Weights of a small GPT-style language model, trained from scratch on English Wikipedia: width 192.
MLP neurons of a small language model. Each row is named by its layer, matrix (up: input weights) and neuron, and shows model dimensions 80-175. Each number is 128 + 24 x the weight over its row's rms, rounded and kept within 0 to 255. Numbers have three digits each.
After each neuron's rows, "fires on" lists the tokens most often at its 100 highest values on Wikipedia text that the model never trained on.

L3.up258:175150138133109114114111145134139109143143120165102119127115155159172113114129116142124115101100153136162117156165130109109094115122138138104108116100168109147135167113118167151150113092116119126179161132155111142111114076134144144099186146151135123066138116132129087148150084126136138086
fires on: "ver", "ever", "ri", "ow"

L2.up291:144154114109131084111099151094109109105163132161157158085125151096145094111069173101118126114105158136146125119075113154110110127115163092121161109133101140138137137115128136115103087109111136107116119118103149118133099140167084115103077141125158147129161126152149160134109094172118130149
fires on: " ass", "ust", " cl", " mod", " bl"

L5.up200:111106106097148159166103115120136149149110115132082122123079094108130145099132155115121158164135136131127156137114098162114113117157121109140145126130148116123127084137116132093140122097148149138155116140146158100140173151114111080125110092089101112126114125108157140132157122123141122138
fires on: "1", "le", "er", "ole", "ot", "i"

L9.up374:115127103175169164133152115138127114139111133103142077091148138161143146092130111136117117107146131117125154171097123133113080120112152143201111149169151076162101148144156154134095133118136084128101101126120087138116121107100153101114143146117108138082133150140147134131143125123123127121
fires on: " st", " a", "el", " add"

L3.up341:157091148139163131115107163109149143149117117144116153109107137132128102102128123092131146167137126102141114145094148133157146136128104116154156157111146119162107113149153137100103159119136096129134113091165127124137120096126087107126166119102161126111160166159120111107160107132157116119
fires on: " which", " dep", "=", " also", " that", ");"

L7.up156:136098118123154078090125108131119114114101121156136135115116149153180143152145149159137145164185130090100109121093140128148143114140123200092057138121132181129147119161116149143108153139171110147139108162097132104107141133135103121129085167069128136130120138129125133102111119111115114109
fires on: "ed", " to", "ered", "aged", " directed", "ated"

L7.up326:143122111150143130161158147095126188105127139098085158113108138154098124115108079127112129108138174112141107154142104142157170159150125130137105112134126099116153145089133145131155121137145146138106174160096155129096106120150082111099123120112148149112103139189146153087144105117111160145
fires on: "g", "en", "ul", "d", "res", "ad"

L9.up154:195117128106144138150111130134114175166150109126114103108139129156083115136120119145128149164144135077128114107145140120127141128119125092093108070120090101160141152139112101167184136099149160083142131105132132152135137144121161171159168111098160151100117139139152156133135113086099101135
fires on: "b", ".", "red", "ight", "am", "um"

L7.up216:135170116153149118169117182135117124135128155117162132130117107080142142135128137127141178151153161105131128097124113130142122084139181158149110145118168116088135117147142102111140129126120115112114136144128118093120124096129118142133093139155132155123156118156134128112134144110145121095
fires on: ".", " rel", "s", " crit", "hem", "is"

L5.up33:141151156160141160172116128154120100127147149113123111151160126129186126150137139129102145082129133130125124152117126131118152086128117110132154119133130144130099132156131162152164095134127124124115089133148085088124110167133138114115140135100129167150176105082134127131143129137131102156
fires on: "L", " un", "S", " lo"

L9.up289:139132100137134152174095113118152146140107107139090136168125150142126171144119116111130137093124152100122137094094149112148087156134105124076116123126122136116120164130106156181144173125135110109190106142127127103130140132152137143140094091092127114093129151133099135119132114121134105099
fires on: "ar", "ost", "n", "or", " met"

L5.up239:152098096088171150140115097138111125124116108164129134144101143157125145159110146108179093167137113126150142147110136127123126145125152102112156165109174135110147114124158124090164123104077126145121104104135137087154147162114120104100080126101116081106101121115153143132145114077134138169
fires on: "-", "–", "c", "che"

L2.up111:108113125137136114095101131117156112110141125128090134102161126136168175126124107138125134145120131145126174141114146117201129147151164117104073144132126149113104114144110161143125144126100109113127095163106129159100136182137151127084110143149100118144158106079070135131105129125093136129
fires on: " se", " made", " present", " wrote", " that"

L3.up51:143151122108129131176149165174145124101140094113098105160148104139130142120145173094135176134140133095154124107141159161126160135126075105115106151106152116137116141110088106114145113136151115106095123158120119105160114126129105111102076147134179127123100136160111109129152102147108071078
fires on: " as", "-", "ater", "ist", "oc"

L2.up345:125139152106074152131111122127175166131109110154144131098114134165109084137139105113164134132116141121121117103112116135097154124100143119081118123206144093115130132145124151157136090131134125107103102154090096179132105130135112128138122120117107096137139119103079120116113118173140133116
fires on: " It", "ru", " Gl", " R", " Her"

L7.up319:103096125110155081092111117152104121106066112154138107096145075144118096099094141131163153146137167148161121138147141126119130092097106078109144134139130133111144156143124182161161112086136107133139174135105159080138111098160128133138157134147137114098083125121140097164132079106118159150
fires on: "on", "ck", "ic", "ene", "od", "m"

L2.up167:107108122082132099123131128113153110131098114131115157159114114093110131178139115065160119089135111140117112169126134175109132156131150105171121122079159127114120096152155114101116143110169182153131114125127135152137092123154127124145104163103119139116120151114130145111152160094137142099
fires on: " team", " art", " Car", "ac", "eh", "Ar"

L5.up142:144130165152153141172120172161151115137107069133115103082093109112139151181141094064143101125092075154110122169116135148134166123135130108161113130148144165142087125081097102142149138118142110152141142157137138159113155121096121117122138102106127115149081089157159100124082117153132120138
fires on: "-", "U", " also", "ore"

L2.up123:118095149169154156127126133145131096101144167126107162129169141134140169151130147116140127154130137145135133164120181153122150136119092107165172112159130162150124133170088092129061089109160117070117122109163136113183158104127116105148167116095158086099120129118118134144117122117101161132
fires on: " ass", " Ch", "ao", "go", " conc", "ala"

L7.up273:150149157133111185116103134142157137161167137146102091139103148149140114134121113121138145090096174100131146126185139166140106115144139132079091108132148123077141108089140087159147149122123117167128102108151124131129147143143116130104096123106079155118117126148113129139147142119104131121
fires on: "ic", "r", "n", "em", "ist"

L9.up314:125138171122128130114133134113114099167143133150117130176129090137130123145123125144119151148115089146151128101124144150143099133149130191139104099124166096135127129091153107133144175123111127089126107134146159085165143108109109109159143138118145134134098173119148097086116156119157159134
fires on: " a", ",", " he", " be", " also"

L3.up236:155134108148137099121140157123186149182097150099122119107133072093118142138110144131137135099179128119119143164113136109108098136120112102157135115106191142138108136158112121116131158097092152120140137136149125119146103107149166068136113115107098160121127171149132115106158140109132094092
fires on: "St", "F", "est", " est", "fl", " St"

L2.up229:123115147127145122126137145144138150170119127114109134162111115127112098116145157103123167106127149137084162129127125114155121121140137126150134174064196104118086183167099103095125135106121161123155139130137145111111082132088102105157126166079120111118115189136140178128108128132154088118
fires on: " $", " were", " are", " UTC", "ither", " #"

L9.up372:118146069095132095112123161077148126153139089111088108126109145140150158086141097127144121104115111168135083145160118142163112126100111152090123111101121113135114164142125113167102178111156076132102166131109119099133174125127127107143099112143149144122107130145127135138132154110140144141
fires on: " r", "r", "or", "str", "a", "R"

L9.up8:120154136178157097105122110137116087138168163155090137112130164128141126126156112117150117171116097114133178132118127088085103082109133104140092105119155130127139115183115099171143116134097113131119145129102111138141115126130111172125129123108146125149120119153136140136109148153096119152
fires on: " to", " for", " took", " a", " made", "ended"

L5.up370:169129128129106165101151170132060151100073150173128101111167132112102091132100132131165101125147117125098136161130124126130141153119139118136128115142107169111138121179143107147161122169147103123111170121155169126120123084108130138108137132150141124078157114139110149163112144140137114136
fires on: "as", "a", "t", "ter", "s"

L2.up378:133150125152144090131168108130114112142123098153118146149119088127137109171110132053146091115130117155137156114124133105141120109096133149103091127190110087124174134066147128136148156156141171133087156136154144146128084153140092138142092110143148084109131148119117099102116153117105136090
fires on: " country", ")", " people", ".", " Conference", " Parliament"

L3.up216:126150162137181129108105126149129129138095107130137150134072096123131106152143132075158102102120125144122126090156129134130093145127120138110160128134162109090120119165094113084119172157117140091126129137090103171132138148144115144145134103102141114118148165117102134118096127139143083145
fires on: "L", "A", "I", "S", "E", "AR"

L9.up355:161129115087159136131124121191100099113141112148088104127161137126114082108141149129143149136155148106103135126135144135167124122147153144129101106123171089114129149130068099119131110106113126120125125148127148145132150141139143140129084171125158121089139166135173081148159096147125117069
fires on: " \"", "-", ".", "um", " t"

L9.up321:160131128125138118117144106121124153123098143134123100122157122075097118106107107127127151126097168126122131137112102135144109132189106093144132162086162099110168106161135146129144152138116113111132106149076143095088189115145110113120119108151175179129116126089140185162143132103146166136
fires on: " E", " e", " o", "E", " N"

L3.up346:114145156154122098130122093110100100094143125172117158105094152130166063126157119089157086122134109113095130100095138125137118130149099133151144162092101134161121090135124104143142148152099152125112127131114159175162147143126133138128131115133119121131119153098127117150178101107099121098
fires on: " res", "ood", " ac", " business", " County"

L2.up280:159149122110142089113152134142169124138166126135099150160111153171145118097166153102116138104085135141143139146174146118141156107137132156125177116122128130167127121088092162121119098136092113109146115189116171118141104155118087120132145102140149082130087170106139144187161151122161176128
fires on: " any", "ver", "ittle", " young", "van", " even"

L2.up142:124098134129131143143116121169129136150154115114109129134162160142132140161093150087081142103146094108148134105042132119166158132123095133125097113138148124149142097103119082127132151139156118153136145137126102127100124124111176153084139087086188131091150142131074097132131104137156145111
fires on: " under", " pre", "ording", " inter", " married", " Off"

L2.up13:129149144101119127149141148180149099168152078105104138138153124167087126155097105127149173126153109117125114121107106114132134155112159119133135138098152106156127084121106125129124155181139115139141140098136127165124094107148151105114095156110080058153127103138149124140144098122117126148
fires on: " and", " than", "re", "ft", " even", " over"

L2.up94:150089118155154096118078072130104151102099141147132140137095131119074120113159097124142161114129109139121121167107127139152156147137120144117140108111124138108123116152154141116123181088140138126161114171102174112126122144106132148147140160122152170090171126105131133090169105153143132106
fires on: "E", " E", " Bel", "le", " English", " col"

L5.up263:122124123136126129139153129145122144105128137083110136142129138122167173157150177144124148125120097177109119115093083147120118137116091130127162128125130097164092140148134138116119163065137189155119145139133166109127111092097074148130124136127147111118135137108165115130160162108133134111
fires on: " (", " Art", " art", " head", "eter", "ice"

L5.up75:105174155097088100169125133090158105133122120116153145125078141122089118148149137164158139132117131117078166090086159160097140085117130129098143139180152104148125107140134153116153121091153140136140130116115133087156161112153090107116138097121121076148115101142136166146127103111138132116
fires on: "\n\n", " =\n\n", ")\n\n"

L3.up60:130167110087116111135124141098120134139133150140146104102090076095100113139083099124162096122097088151119113131082111138128156124116128121135135141154169093101137116133139176112104148125132129151122135126112157173120149148140090127165106128119108148194106153149087158148139162160134077110
fires on: " is", " was", "\n\n", "The", "orn", " =\n\n"

L2.up135:143124101167142118143167097158155110128143138101120125130152108160158133146068138154077105115113135162108130137110099114116106156130167119167136160097107154149136135121158132110118175164118137110129143126116134121130148090093138115106167156163163132132136141111143110127151123167151103132
fires on: " ent", " •", " dep", " San"

L5.up290:177110120138134164094149131127152139113142175115141096107089138096105116113155115132145100188167129121140117086149127143129145130097124116114143157108113198102122087110167130080127166102158134106103080131117152127134100131157101169118127101132122071119114121130133122138120121177131115118
fires on: " the", "ing", " |", "ed", "s"

L3.up383:168100125142121118101127150131109120123124129134140166124159163096130120151131134124109146123116186076096123130103115135117131138129130083144158123095101174199165117162124127108121144115116126106135128100101160136161152115113149118106196151112135104124130154146109118097137136130148090116
fires on: " Ad", " add", " moved", "igned", " considered", " ed"

L2.up260:163164113112129102131125114120085081124113108123122121144103190133156138114120113128141125119122140137115165124150129111113129159134139113103106139094144134117128151101166131154151130115140108118154143121120143074104097126114102127120082080100111090120147141187117110136152147099122116143
fires on: " =\n\n", " ==\n", " UTC", "===\n\n", " ==\n\n", " ===\n\n"

L9.up186:126168151140133110094173128140120151098160098130132110150111154113096113161121132127118153120121145122122160116118141130145156123088121155130162146077108105172120148110141163110117166133136122109161092126197097084112139107107119085145166090142131106159129090120130129129115137097161139105
fires on: ",", " and", " two", " of", "ose"

L9.up306:151110147109141162159114127121157141156138082122153107115122107084113093141072112095121127177137159145161121124173180137149102091120112123121135087142131125089140127150106170135150140072143120088146171118136137077118162131117154127133193180110133134116140121127141147109123109099106096121
fires on: "e", " they", " he", " They", " se"

L9.up212:148158125116108145115129150110137114126112136118169095099115103139109106134128116134157125120119134071116132097111096120096107124117112151183096144134124088077159129127130132125169088138126117120110140159122089086162139128134130083128144172072147107111116105096125160122147169144119050132
fires on: " exp", " expl", " first", "st", " h", " st"

L2.up314:135112059111132106145126161133061163123137149111131111152090101125103160085130106099149119106134096131115156088161119095109136126135155102113131123158137122152117106131130124142127118129129074142090123107150153115098153139154118139098154121162081153095111182120155111130161079155134091108
fires on: "per", " pl", " Pl", "ight", " fl"

L5.up310:161128147092108133133117137094095093132091114130132151162132144141147098117122104142091129098127153085139139102130156095119137124145095139159076148135160123110153153107127124072083133159118132168146129158137140143177130103184109052154090127127143121161149140102143119138115113122104161158
fires on: "rit", "em", "anc", "ec", "rat", "rac"

L3.up356:144184108121140107178095136116108127120122100101117137086149117142149121136140082165128107102123081108099124125138148121114093130104110169099105134162154136182097158106100119131126124125092135125110129132107111093135141118127141124133120104156159092088135072147085100117173108115121134154
fires on: " Ag", " ag", "eg", "arg", "g"

L5.up376:131121181145131136129127122136127128131115127108107109091122142139156120090086171097123164085135169135129131104137130115132100147133123157133137147142119116106129128133141117138102105161156091143107124130104107128119150142154094086155151153126142131174060149104158124086128105121097194153
fires on: "5", "9", "6", "d", "1"

L3.up323:148122129124144112101171124125105121151100136150119135117090093104146147132152135121127166132145094116149139125111103138114141148101085084153134106095144098169140151126119140145130105097105187123065114131130177104111127112135165129113145149172165067121145165157152129120142115163104099155
fires on: " F", " L", " Del", " Fl", " |"

L2.up239:148107114108138151103148171134184119116139135134118111196157107150156153147094143115140154118099113110148160149123086145145115122128071149122115104140138131120121179116157176127102121110140131127144169131157098144129117161136131137119095120100148116103138098121141137110109097176134161111
fires on: " sc", " Sw", " Sc", " sk", "adem", " Olymp"

L9.up277:174126093110142099114137144126145140156169183140126139112167129116124127101118089191103141098123115128157187116151114136120139118120111170137106138101114137138167120099144181150154144133120154125096115131125147148134139149115095144142136146139135181102123105127119145137132106138128082099
fires on: " n", " fl", " s", "ac", " cons"

L7.up83:124104167145135169113115145122137125135160138153130162171150114118105146128154174122159149094124120172137132076137115120102139115090099147091121169106107122125132119143095149109152170133090109123116151136156094092170098120084139138102087144139200115129142089168120077096095112126134144128
fires on: ".\n\n", " of", "ac", "ost"

L7.up232:165201137095080121112133102121117157155129094131101152104137166099139123145155121110125104148116118144147149127124147165127142151126129160171137140114170148081114127106073107136102151122129123107134117177126124120109174121145141076101184118116106155123164077150164119132165105116148168130
fires on: " acc", "c", " cont", " pres", " foc", "re"

L2.up325:112096135123112132129125095117124095075149150131135106135129100133136151167110095111105110121114114143123143138135113147132148171142133141138109108168128141133078176098112136177113124132152086098175145104075149145137150108140129099113140142136145175104141114134114138161100135117119171097
fires on: " Tr", " tr", " has", "err", " Dr"

L9.up293:116105128112096119119163094075127114115112089140157092071143142140106086125092120123151117127152126124102121110111130132138131138136096125120153119102162136125171153135128083109118106145110155107103126132155143134146127109090102113089125117141199110131148119129153109131140212125126138103
fires on: "t", " to", " year", "er", "or"

L3.up154:127098146161131108146135142127105146139132090140093116166114110118149135140167108122141119109140128149097156154150149119141107115142119165156137135134122112085107123098135148136114142129160090140140151151149154086091130101141118087152129143176123168137081132136171105128112144149112106147
fires on: " pl", " Pl", " ft", "Pl", " came"

L5.up344:155119097097146148119107108140097113145114081113158127132113107158132170154132124139110129086124134128138090133158096139125095188124149083104112143145119158115181125139107117111175135115100139118133129126090110123126124130094172130101105147139160150107154170118140151139126063078088125116
fires on: "ions", "ations", " Parliament", "ms", "ation", " World"

L2.up273:158129092101142140131144125179148123091132098114129160144106117130146136180141124139141085148123153126154127117101115155150136140151072138133109145181138125119119156114120159086125145114127137130117145113074165076121140132134149114128123142124147156138109142112135094136093128133093113146
fires on: "w", "ys", " wh", " se", " described"

L5.up195:153106114148115135179092120181144132142112140095112103121107126112112124157110077158112098175143119107117119097108109123105164117125103094110117161101149163129140121116133113148120158126155170120157078170165122121083108143112110108125114125158096103150093126119106123148135153140123134133
fires on: "ist", "ai", " =\n\n", "ind"

L2.up82:141169126092120116126081146116131138140107102103154146156095139124120127149106118146184111136150143114106156100128113119148179128134179087162119098081123128146122104112183132136144160149118146163073124125091111117142162107151138099120136161142120106118135101113110072135131081124086092178
fires on: " ac", " tem", " com", " stat", " Pal", " cor"

L3.up351:098181129141166113104117121134152139138128154144075141125122089109147192105164107127155117125102135085150146114120093141162109154135142119122112131140138131136124152128095115130120168082152116102147141140133157155112138166171090120170098150109137087115117161121130146126130155118110102136
fires on: "v", " e", " rel", " var"

L2.up199:110135096162131132102128173151147119092095127123098096124115084098178126099198112127082156133096127106089157128153139134096146123136091088094175113163116132114088165135126119110117117123119096146126117094126158125091098106122114180121131108112154124126107136150110159153173115123139144121
fires on: " dist", " Rank", "ount", " record", " meas", " import"

L5.up327:104091118119160115144112128158161118157134146117127118134119142112120092134087178150122097073109122177135155162121097104119135117147111121126120105089143119117156154096156140112124101163140108095118104150123135147108117156137124153124163137125144111134125147089092110137109073163151161173
fires on: "0", "ino", " Carolina", "1", "6"

L7.up213:148122155141131134096142116160153137103139117116169123121116112101111110110149134127085115173099149149152082111111127149123120147150136148132114122113105108145115147092109138157140130139136133130081136126127139190124105105108071135105093143130159122105128131145157153091155078154087157122
fires on: "f", " D", " ins", " v", " t", " ass"

L2.up185:143141141115152137157084103111109125102102136094094091123141130120101129148101090164147148141096153111131152120147127147149120139146119121165146086107127103158103120106064158134139166143128110174151085142132151137152139143098138095126129129108110116169103098094156136115141148096117085130
fires on: " end", " between", " total", "(", " all"

L9.up32:117129142136154103091156145122136083142102098104119103171141154136143112131179135164154099140096114112119099152138115106128121122120115094114113121112134116144139122117116120160124201094146151100169157157135117131176129160108180111141176151128152115101107137125101135096099127086134126132
fires on: " V", " Gu", "u", "History", " Qu"

L5.up223:144120126132097104135117113153168137111101153151160166127138112131093150148110136152123087077146134104141112190125112147123113093124116111166151128151118078118113117170107148116163146163147112147138139174155162107113100101143144114108121141120106127127156130105135126101132083151163154122
fires on: " B", " S", "z", " January", " Z", " February"

L5.up61:078168092133136108097111133104115151128094087111114101104107146103132137089087104109141173130175148104122127118167125100126150125121118127086149075142157133124120121147132153127130117132109095130129126158126119145134132111101168130117136133165115165100138116121101139120139142129135143122
fires on: " |", " of", "od", " Label", "res"

L9.up131:145149118145160136096113117123154100106179101185173124111146141096089113149135084151115147105135155168134160110131126102146134115126138143114128117131115138088104138131113123209126138079135118087120118080161127102154125115107125107171122147120107163122170122102151150131121137175121146131
fires on: "\"", ")", " (", " m", "l"

L7.up163:147149151116108162109118144137119161105090100140113079123126144162120124112142122135141144087137160148137156100125119062137133142091166125110146110127110112110147143121180138148140117118157119107122157131141120093131123109166064126089099096117151098110153092126126140146126117130150092097
fires on: " ar", "et", " or", " and", "or", " th"

L7.up291:138103155142130135165131101119148102153112105112115128125117134137133112126124138147128143124164131125114129132115119152109132132145176115112128086099123124138129170137097107120121163154134097067120159125137150132124168113095146096149104115166114131137102129122097127137129163109135167120
fires on: "t", "e", "in", " ent", "ut", " sub"

L5.up173:113147194118164118147125095110159154143094133154098143171159073140136132110097122162117103112087130122152152139159150135121145172112145145123137128103149161090136116174140119107115169077099155103159120171170111124119137116102134115122101113122137105147160143111102130167099097114146118109
fires on: " comp", " pol", "(s"

L3.up36:185118121140154147125155107119097125149108125133113089119099119154112099130124104125171112101092127134082182161098141142170116129158155082136154148121143105134106131118098111153167104119117154143115130128144176082092126188123143117145092118120111122121111129114107113099102115148117126137
fires on: "-"

L2.up74:144077136169121131139176131177146122168137151124146127107120142112132154098092131103117113134135091174083163146087119141112148126093124042162108147105121110128159106143152152147144126164134121138120128156091144153096130135150159115104101119143102109125120097121170115112155134111109092160
fires on: " given", "ified", "osed", "ized", "ered", "ailable"

L2.up0:116137069128097092076117105094109121121109149119099127114153138042144080155097121151143101165160119156099126104107113148137108142092145136135109115147143133098128188133119073113161081089154135120147117123129090127097136151137145110108133103163132120093140129154128165170175138160170154132
fires on: "in", "t", "sc"

L5.up347:150179106127154133169130149177146149128105112122138088123133077131129130101079127168083134130169123122093109143151151108089110089109141136104111113124112160116173152121101131087120108100133119112171127112123134145115142107144144147150090067084138110160141108075104137103118115101185133121
fires on: " In", "ud", " pol", "In", " Minister", "inist"

L3.up294:108118169140126127136138112114124179098101123125089115180137128082141167135103147127121146136095111162118162099112107083129146132149115134137144127103136097117119113169134087169084173099105104116121184101106178176091110122145111130123105156133134121152132129147110159114094142149140149124
fires on: " dep", " at", " prov", " coll", "E", " stud"

L9.up106:148155137187139102125151152145175109152151134115116111106123113157131113144109103128090111182148154118158125163129123174143124161119131129138129112108107097120132105097138118114144144114125110115133127170131153155119164143111133138122137147113123100092070141114137167140121128133101103147
fires on: "2", "4", "1", "8", "ist", "t"

L9.up261:159136150125163119119110092140175095105110077132112158133131136158125106107145113116105082133120135107126120114101127157142205080114142133137120125084164108157168147148084126128144157138168147147122086122127137128133120137114133151129143111133134097128159115131131131159126139171157108174
fires on: " as", "–", " appointed", " became", " to"

L2.up374:146133137099146131159116090118164116081135114118138123111155176144111116125110152173116141109092111180116119128086070087159152104114147123126171141133112141142113130125103152122150112141099145120151139095117167107111168171126137155140154144086128090099146138145120163092171109110102140142
fires on: " well", " trans", "ble", "ject", "p", "ple"

L3.up210:111139143129133123126143125076099119061119161129186122089134140119138096110133131126138107115103122136155123159116105140106135138109127144164081127053148099143082132120115144153140165116109124113169147147136121136124150097115155106116090159133111110116162145059115096122126128148127086122
fires on: " h", " H", "H", "ville"

L7.up243:108103135154153111121128126153144082112162081093137155125132156105143128123166141148158175128103091141133121143116106148190164161108127094118151104144118094106142123109153146123162107113079079105114101120123122159168115136080093155122117111113128178129160137101103120138139148130137117124
fires on: " f", " un", "w", " more", "a"

L5.up168:143117094135105147175117071125122123096154133127133106144128167142143139090105148109168096132084135129122145120147110173147124137105142120175162098076126124151122096137109117125124153113129152149101114143116127094094112107126136116092130171171148123135092124108170140134122165119123139148
fires on: "ing", "es", "aking", "ays", "t"

L9.up153:083143170131107147135167147102130106146129168147092134172068141092160124129152123147107131107088100150131147160124133096134101100100178155114146083124103141189139153155107103074108121110126122155099129180137124130119150139128112116130095132147163139129098102090080104104120116145110125135
fires on: " Ar", " dist", " much", " Har", "ar", " Ch"

L5.up264:087128137110140152122153152130160114119107142172123131129128090133102138132143137133120133116125161076144157136118108123124112113125158125118128125148171092179110170108130084131142154109129127124197114147147129150107113120148103112138095144139154142130172126100145132143100085139098133100
fires on: "."

L9.up358:127111151132131126117139156128131092133150118154106099120120161154173104102111097140155150125115126161106153127136106171150157144124106114111135121143113116171148116123164084100130127058154115156160098103187133111144122134090120142113130123137136136150119115162100093147138080074167128134
fires on: " |\n", "===\n\n", " ===\n\n", "==\n\n", "==\n"

L2.up155:169154120088142131162109157109114162162115099119098134139132147137132129103055130103115124112167122170127181126133103135119098128140111146093115102091113102136131146150123139130130147111092070119094079123101113091120172143125091090117150168113159086129092099134124126145148132124140128151
fires on: " he", " h", " y", " t", " b", " end"

L7.up308:144164125108126126107099086121137102148129123148083190159177105119152116079164140149120145090105136141108109104107152099142090113165145131126115104132141133089108158099111152155102143144121149115084177155140104111116127114118114092132112168124088145150143152156151118140185122134100153107
fires on: "ig", "ac", "ag", "em", "rac", "eng"

L2.up214:163138128171127104129111141155177090117151114127158139101113117114153115136116137135176083154120149128122168159140126149122162126158148173128118108151133118140122164110126112108101133114106169123133176127109082114100125119177108135132092110124151102144124101149129152122139136118108130130
fires on: " name", " area", "omet", "ensus", " age", "erm"

L7.up18:112113163181150124138091103129161091094067089120098136146088097103171148131122143169109104123114147141097125147140151098112132133129099103154108138159174123089132139098161131111124160089130133147139132138139154099146126107121124157132138125165126096128128088116178104109163135118157122119
fires on: " St", " c", " d", " the", "iv"

L2.up183:115180129121136108160138114101137151126142136093142149116156128147124111126132151154095154078112141144157130169128135139150098135109099140072110123172135158146130138160143124135118131111139128143136100078138136103070154137090136131137087155119137078150131094125126107119128152162137091159
fires on: " well", " r", " km", " UTC", " Sw", " cl"

L9.up364:118128121165158143128108113141190140106120136164148084107115094163140136151169112159127127126152128168147090135105109140066111106080131148155121141096120105130151100109106122109156153139119126072107114157122118129159108130102139118081135194134115139160136103136088093144149144131093119171
fires on: "th", "1", " H", "2", "le", " |\n"

L3.up214:162148135123122134123100183111169098110160135124169120123121082185139094152110157137138136150156110136166120173122121119143105150113061122134138144158101146157123093179114093143136136150120130122150116123101100133163112114153129132108090102118089142135095103118157085107175176131119145128
fires on: " as", "-B", "-R", " family", " sett", "ara"

L5.up141:133154137128136123096174116142156135120153094135100091156079113160107131080111129168125107129155134148125129090095161141134116088119153119109160114121130085146113094145099102121126146138125115105165133133135133125138166112127136144126089086151103140119146143098129138122149077160168148139
fires on: " mat", " win", " Cat", " met", " Mat", "at"

L3.up324:190112103130133169155173143161111123096095115156114118122130161122114129099101110107133161132155101163108124136138137145160124150143110102149106139144100105152137129115123150127145137098124117113140091159095131147138106150115135130146108109165129137092146142083141120125157161103075075132
fires on: " un", "-", "'"

L2.up277:120109157103149131140107089093154139097116172149168123111106103106151093094137172123116089165122102116135123058086081092111148122123080129154130120166124125126124113100090142110124132108113148087175116168120183143155146130126095144143089174136157099121183095124119133135136148144140119107
fires on: " the", "|---|---|---|---|\n"